config.toml
n_layer = 12
d_model = 256
n_head = 4
n_kv_head = 1
head_dim = 64
d_mlp = 704
vocab_size = 2048
activation = "swiglu"
norm = "rmsnorm"
norm_place = "pre"
norm_eps = 1e-06
positions = "rope"
rope_base = 10000.0
rope_fraction = 1.0
qk_norm = true
attn_scale = 0.125
bias = "none"
tie_embeddings = false
parallel_block = false
init = "uniform"
init_std_qkv = 0.0547
init_std_o = 0.0
init_std_up = 0.0547
init_std_down = 0.0
optimizer = "muon"
lr = 0.00293
beta1 = 0.93
weight_decay = 0.076
lr_head = 0.00743
grad_clip = 1.0
warmup_steps = 0
schedule = "wsd"
decay_fraction = 0.903
decay_shape = "linear"
final_lr_fraction = 0.0
batch_tokens = 65536
seq_len = 128
doc_mask = true
train_tokens = 336400000
steps = 5134
dataset = "wikipedia_en"
MLP neurons of a small language model. Each row is named by its layer, matrix (gate and up: input weights) and neuron, and shows model dimensions 160-255. Each number is 50 + 12 x the weight over its row's rms, rounded and kept within 0 to 99. A neuron's up and down rows have the sign that makes its largest values positive.
After each neuron's rows, "fires in" lists the words (lower case) most often at its 100 highest values on Wikipedia text that the model never trained on.

L3.gate134:46 57 67 38 51 65 53 48 47 34 38 48 46 59 37 57 50 30 39 77 29 47 44 46 57 65 48 37 49 53 65 51 66 43 46 57 60 61 28 43 76 59 52 55 61 69 36 36 48 43 47 54 45 54 77 66 63 64 42 45 47 46 40 62 45 66 52 55 51 57 69 70 42 50 53 56 56 46 16 53 60 55 53 38 37 33 42 64 45 50 52 23 36 39 48 61
L3.up134:46 62 48 41 34 55 62 59 54 47 52 50 45 43 37 52 40 33 49 45 67 41 33 51 51 70 67 72 52 27 34 43 40 51 55 16 54 69 61 36 45 51 63 79 48 40 50 57 60 47 62 52 41 55 46 40 56 65 45 47 64 37 51 46 32 76 53 28 56 64 54 68 53 31 47 55 63 65 76 68 81 75 53 62 42 28 38 66 25 45 67 54 46 31 58 59
fires in: "also", "him", "ever", "remained", "successfully", "easily"

L8.gate403:48 74 66 28 47 60 51 52 59 66 70 59 64 47 65 40 47 57 59 48 56 49 60 62 48 68 48 25 50 33 35 63 33 40 39 56 72 51 46 76 50 56 62 65 48 60 50 42 49 31 36 54 63 48 51 56 57 54 52 79 70 64 54 65 41 49 41 40 71 27 61 64 29 57 48 50 64 49 46 30 70 33 63 44 60 48 48 54 60 42 45 60 30 59 49 58
L8.up403:60 56 74 55 52 52 42 42 46 70 58 29 40 53 59 38 48 45 22 68 55 32 63 57 62 56 49 62 47 51 56 39 28 46 37 59 52 49 34 48 49 83 65 41 66 51 58 27 48 65 65 53 48 37 36 45 56 44 39 53 49 57 58 58 43 51 38 68 58 39 71 37 55 44 45 50 56 25 35 49 57 42 29 50 46 56 45 58 65 42 38 41 55 78 64 55
fires in: "as", "is", "wrote"

L2.gate25:64 42 45 50 49 25 52 39 49 75 66 27 43 43 27 34 53 43 46 48 61 66 67 60 60 57 69 44 63 38 26 62 31 57 34 55 58 56 36 40 31 60 62 50 40 44 50 55 59 53 47 60 71 45 50 53 41 61 44 35 30 45 47 51 58 73 64 45 61 40 58 52 51 64 58 58 37 64 56 52 43 31 51 40 48 68 33 56 42 42 53 58 36 55 66 42
L2.up25:44 53 60 35 51 45 62 24 57 48 58 50 68 52 70 61 58 35 53 34 56 49 51 44 50 42 46 56 43 39 59 50 30 67 39 40 57 48 61 50 40 52 49 31 40 62 38 51 57 34 57 38 45 62 41 74 29 26 47 24 55 42 62 51 49 37 23 54 50 47 50 58 41 45 45 63 50 80 50 35 58 46 46 48 35 48 55 55 46 36 32 51 36 41 61 42
fires in: "festival", "league", "party", "navy", "census", "tournament"

L4.gate613:38 44 57 58 37 41 40 40 47 47 59 57 70 65 65 47 44 74 55 58 46 53 40 46 54 50 45 70 62 45 24 36 42 68 58 37 20 36 36 51 59 54 37 69 43 35 42 70 49 54 42 30 45 52 43 41 56 38 39 60 52 54 60 40 35 21 46 52 49 43 32 57 39 63 53 49 51 32 60 66 43 50 41 51 40 43 62 33 56 40 46 63 58 63 34 77
L4.up613:51 39 44 31 60 61 69 40 81 59 60 80 44 55 46 48 59 66 54 30 23 59 30 45 63 45 51 38 41 54 63 67 51 61 48 45 45 28 49 66 78 34 27 52 57 50 26 50 54 37 39 15 50 41 61 58 50 36 60 42 64 40 46 34 45 44 42 46 28 46 57 31 40 47 49 48 42 43 47 77 56 71 65 29 37 45 43 25 29 49 29 52 48 40 39 56
fires in: "which", "that", "of", "vessels", "vessel"

L6.gate32:58 57 41 51 50 31 47 47 56 58 49 55 56 43 62 73 48 42 39 51 46 45 55 39 60 36 56 45 45 67 56 54 51 46 56 57 61 61 44 67 59 64 52 63 47 43 20 57 54 36 56 48 21 61 70 43 50 42 54 37 60 75 37 41 37 65 47 52 43 33 50 44 44 41 40 70 50 64 50 19 35 53 28 46 35 37 37 70 50 51 54 45 26 57 44 58
L6.up32:49 65 53 45 61 53 56 43 57 50 36 55 43 51 47 60 50 49 50 52 62 50 48 59 62 18 52 49 47 43 59 47 29 40 54 56 30 36 46 59 61 58 39 33 68 63 41 26 38 39 44 63 37 51 50 50 74 80 48 39 45 57 53 54 36 56 57 75 51 36 56 58 41 44 35 76 56 43 55 61 59 40 63 31 69 51 28 38 71 60 72 48 37 47 54 71
fires in: "as", "elected", "of"

L4.gate262:47 32 65 28 20 58 51 65 50 62 46 50 41 48 58 46 46 33 47 50 39 52 59 51 73 73 49 56 70 58 51 55 50 55 54 43 64 32 53 39 52 58 36 39 58 45 51 58 48 73 66 36 42 79 49 50 60 28 51 47 62 40 36 59 50 47 46 58 42 64 51 54 82 57 60 42 48 63 39 38 29 42 47 60 47 54 30 18 54 48 39 46 32 31 39 59
L4.up262:53 51 63 25 58 74 56 43 40 52 34 62 51 58 42 28 55 51 41 57 35 61 66 71 29 49 62 60 53 44 34 64 53 60 49 27 55 54 55 40 39 48 59 50 44 51 33 41 57 48 49 52 32 59 46 48 45 53 64 67 45 43 58 72 53 52 57 58 39 60 48 53 62 55 59 32 42 49 29 36 31 17 49 51 49 61 61 41 75 49 46 44 40 42 35 36
fires in: "united", "republican", "london", "prince", "private"

L2.gate321:35 62 59 29 57 49 60 39 65 35 36 46 47 48 84 32 68 40 71 54 56 38 41 76 71 41 65 34 53 46 42 55 33 31 67 60 61 53 60 55 54 54 52 44 37 66 27 50 19 44 67 36 51 65 38 54 71 35 56 46 49 49 61 51 72 71 40 23 40 43 53 57 39 40 21 60 36 57 48 54 35 55 37 43 48 62 36 55 52 44 40 64 43 53 56 62
L2.up321:35 67 73 31 64 44 56 52 56 49 39 58 50 47 57 49 58 70 75 69 63 61 48 66 56 32 63 39 50 32 47 70 59 56 31 69 42 47 38 50 55 60 36 47 42 49 41 37 58 31 54 38 46 68 29 28 69 33 65 52 42 39 66 61 58 33 55 51 54 50 70 34 60 34 58 40 40 70 51 33 58 44 42 42 71 41 67 50 27 56 53 35 38 76 62 62
fires in: "there", "gotha", "one", "each"

L4.gate520:27 55 41 29 47 53 51 65 66 51 44 80 54 63 61 49 54 67 49 34 65 72 55 61 59 47 45 32 64 39 63 52 68 68 58 38 55 53 60 70 70 37 32 41 20 35 38 55 52 41 47 51 56 39 45 42 39 67 55 54 45 45 50 42 46 53 54 69 51 69 30 25 19 37 40 32 38 48 56 64 11 78 59 72 72 60 50 57 53 57 47 63 68 48 52 62
L4.up520:61 54 74 62 49 53 55 56 50 62 56 44 46 55 60 34 45 58 37 73 54 66 42 48 55 53 36 50 41 63 57 32 45 57 34 58 46 27 52 65 63 18 56 52 51 52 52 54 40 53 33 37 60 52 52 36 54 52 40 62 53 33 45 40 50 43 55 47 39 73 46 42 28 44 60 56 49 67 57 54 66 56 43 45 43 27 48 37 47 34 72 41 32 73 42 61
fires in: "his", "well", "more", "their", "this", "her"

L6.gate441:44 53 57 50 34 52 61 51 64 56 54 48 57 60 60 36 33 63 30 32 52 62 48 74 52 73 64 57 52 36 29 38 68 34 40 36 50 31 58 47 58 37 50 27 51 69 36 29 43 30 49 46 30 60 68 43 25 43 48 41 71 57 63 59 70 60 47 54 39 25 44 49 46 40 56 59 47 56 39 79 70 49 49 41 34 28 53 56 71 70 27 64 41 47 48 67
L6.up441:41 59 50 49 42 52 62 45 65 48 61 45 47 34 77 60 65 59 52 46 63 52 47 53 41 62 78 57 40 50 52 40 47 38 53 47 58 50 61 49 60 48 60 33 35 66 47 38 63 68 62 44 26 52 47 40 25 53 43 53 40 51 55 67 48 67 60 43 40 36 48 42 67 43 50 66 30 68 54 58 69 27 56 49 40 46 51 32 74 68 29 38 48 28 60 60
fires in: "at", "student", "judge", "students"

L4.gate61:42 51 49 43 55 69 57 53 16 59 46 41 46 40 31 24 45 44 32 74 56 42 30 20 12 48 40 74 51 60 66 29 50 59 35 53 49 52 47 57 47 63 31 40 57 35 41 32 44 50 46 44 51 50 49 42 38 38 36 44 72 44 39 51 52 66 40 23 48 52 73 50 64 53 52 72 57 65 60 40 60 85 46 47 47 51 47 51 32 47 48 56 50 51 42 56
L4.up61:56 47 68 37 33 29 43 35 40 48 33 58 51 59 36 57 40 28 53 60 26 51 51 40 45 41 40 55 49 42 29 40 60 49 72 47 67 58 43 44 66 61 62 23 52 65 66 36 59 63 22 59 37 73 39 46 64 50 51 59 54 49 51 52 32 58 33 63 60 57 43 67 61 60 38 49 67 75 39 50 55 70 56 53 57 46 46 40 40 58 52 23 53 47 51 53
fires in: "as", "once", "then", "while"

L2.gate648:72 52 46 43 38 65 35 36 54 61 49 55 58 89 61 51 54 21 65 57 58 53 49 60 55 34 44 48 60 54 56 63 64 44 43 62 59 47 38 51 43 47 54 49 57 46 49 49 48 42 34 67 53 69 59 57 31 43 46 60 45 46 40 49 22 63 57 50 58 59 47 60 59 27 59 53 48 51 60 42 48 43 58 63 55 54 77 51 73 68 65 62 38 55 43 61
L2.up648:60 50 34 55 48 48 28 68 45 43 51 40 50 52 56 36 38 50 45 60 55 50 47 26 72 53 40 53 34 57 52 69 68 44 50 35 46 52 69 56 27 27 39 57 52 53 39 39 55 30 65 49 24 58 55 45 30 62 61 56 41 29 38 56 51 42 66 57 42 42 44 20 39 56 54 59 47 30 45 51 49 51 39 42 48 50 53 43 50 66 49 40 62 46 57 56
fires in: "southern", "north", "northern", "south", "western", "front"

L6.gate616:73 52 57 46 50 24 43 62 63 52 53 54 67 50 37 45 60 53 60 65 68 57 30 52 53 45 54 62 51 40 53 45 29 45 58 60 66 27 36 65 50 59 47 48 48 51 35 47 55 58 48 49 54 25 68 60 23 38 40 62 48 51 57 68 60 75 38 63 71 35 49 62 59 46 60 58 60 25 66 45 73 35 33 49 52 38 42 52 53 55 72 29 48 19 46 37
L6.up616:44 61 54 59 53 26 43 48 72 53 54 44 53 60 35 54 53 76 59 76 32 26 19 42 43 35 60 51 75 67 27 38 30 31 73 49 42 55 33 62 49 55 41 64 44 48 52 48 62 57 49 35 19 51 68 59 56 75 49 50 54 29 57 27 58 44 48 58 25 49 46 59 58 43 55 33 43 27 52 54 36 57 25 38 51 28 63 57 63 65 53 46 59 49 52 46
fires in: "at", "of", "and", "degree", "attended"

L4.gate621:54 40 37 43 41 48 56 69 49 39 23 48 38 55 42 48 62 58 66 68 81 41 47 52 54 33 61 35 43 39 54 42 47 46 22 62 49 38 46 48 62 57 36 39 56 54 30 33 48 27 60 43 54 51 24 53 50 40 41 54 48 41 81 47 49 40 43 56 61 45 51 50 40 74 56 49 65 53 57 33 63 36 66 37 41 71 40 33 43 66 75 46 44 59 65 55
L4.up621:30 49 52 44 21 53 48 60 39 35 36 61 48 48 55 35 51 58 56 63 59 60 19 40 39 54 35 52 69 56 43 60 26 39 56 54 39 64 55 65 71 54 62 62 42 62 56 40 64 54 69 44 41 63 57 68 75 56 60 67 53 37 46 26 53 49 44 53 52 38 70 36 38 59 58 62 56 58 50 70 40 30 64 51 48 62 43 59 47 73 34 36 35 49 47 70
fires in: "only", "other", "most", "both", "especially", "major"

L4.gate18:46 48 54 35 51 60 41 68 40 63 48 36 51 41 60 53 53 50 44 57 42 53 47 47 23 70 56 52 50 55 50 33 41 61 48 51 60 59 33 41 55 61 60 57 45 45 66 37 52 56 56 54 36 65 45 26 70 32 32 55 55 70 79 37 64 62 50 48 68 35 35 36 67 65 50 33 32 60 37 34 43 73 57 45 46 54 53 48 44 42 36 67 58 54 62 37
L4.up18:62 51 64 49 48 42 70 49 64 49 46 56 68 61 35 60 47 63 56 31 51 49 72 48 32 55 51 58 48 52 62 42 53 33 63 47 48 44 37 77 64 47 42 27 39 38 56 56 39 48 44 59 29 57 56 39 56 32 41 39 40 54 36 43 68 45 54 60 55 66 58 54 50 51 55 52 50 39 66 37 45 49 70 53 48 46 77 52 37 48 52 42 74 54 85 60
fires in: "when", "if", "while", "although", "though"

L3.gate48:60 63 61 26 48 55 66 43 69 50 45 44 65 63 61 29 33 62 49 45 62 51 62 54 42 42 56 53 55 50 64 67 51 36 44 55 43 41 53 45 49 58 47 41 65 56 44 79 68 42 65 50 58 61 53 58 51 56 55 52 56 59 64 44 65 56 54 56 56 48 57 76 70 25 59 32 70 49 55 53 64 32 52 62 69 54 49 39 49 46 46 46 40 54 68 50
L3.up48:63 54 55 48 43 58 85 57 44 42 59 42 57 55 61 40 37 74 54 48 60 59 49 47 36 55 51 60 32 47 58 66 25 55 51 54 44 37 54 54 56 49 60 44 62 52 38 60 45 54 57 50 47 55 37 65 32 23 52 44 52 29 40 70 47 46 32 76 50 48 54 66 29 50 35 49 70 51 53 57 55 49 47 51 63 59 45 43 38 58 42 73 29 32 59 59
fires in: "country", "county", "style", "church", "countries", "lived"

L2.gate625:28 59 40 51 30 67 33 16 61 63 52 39 52 35 61 38 41 25 52 24 43 51 64 66 47 55 58 35 52 53 26 49 31 42 57 62 26 41 58 40 42 56 45 35 42 67 59 30 51 58 50 61 41 41 26 46 52 51 41 53 30 58 68 35 30 53 57 59 46 26 51 38 42 48 53 70 55 30 51 41 53 56 58 52 52 69 49 27 55 52 48 56 33 57 61 41
L2.up625:44 44 10 46 54 63 60 29 50 46 77 46 38 57 25 33 58 50 43 32 35 41 57 67 65 48 74 29 46 74 68 29 61 66 51 48 51 53 46 43 50 44 28 48 38 43 45 42 46 52 34 62 38 51 63 48 43 47 53 45 38 66 48 67 49 48 49 27 52 35 43 53 73 34 32 29 57 59 46 45 62 53 50 36 50 39 75 42 34 35 45 64 41 50 41 32
fires in: "at", "far"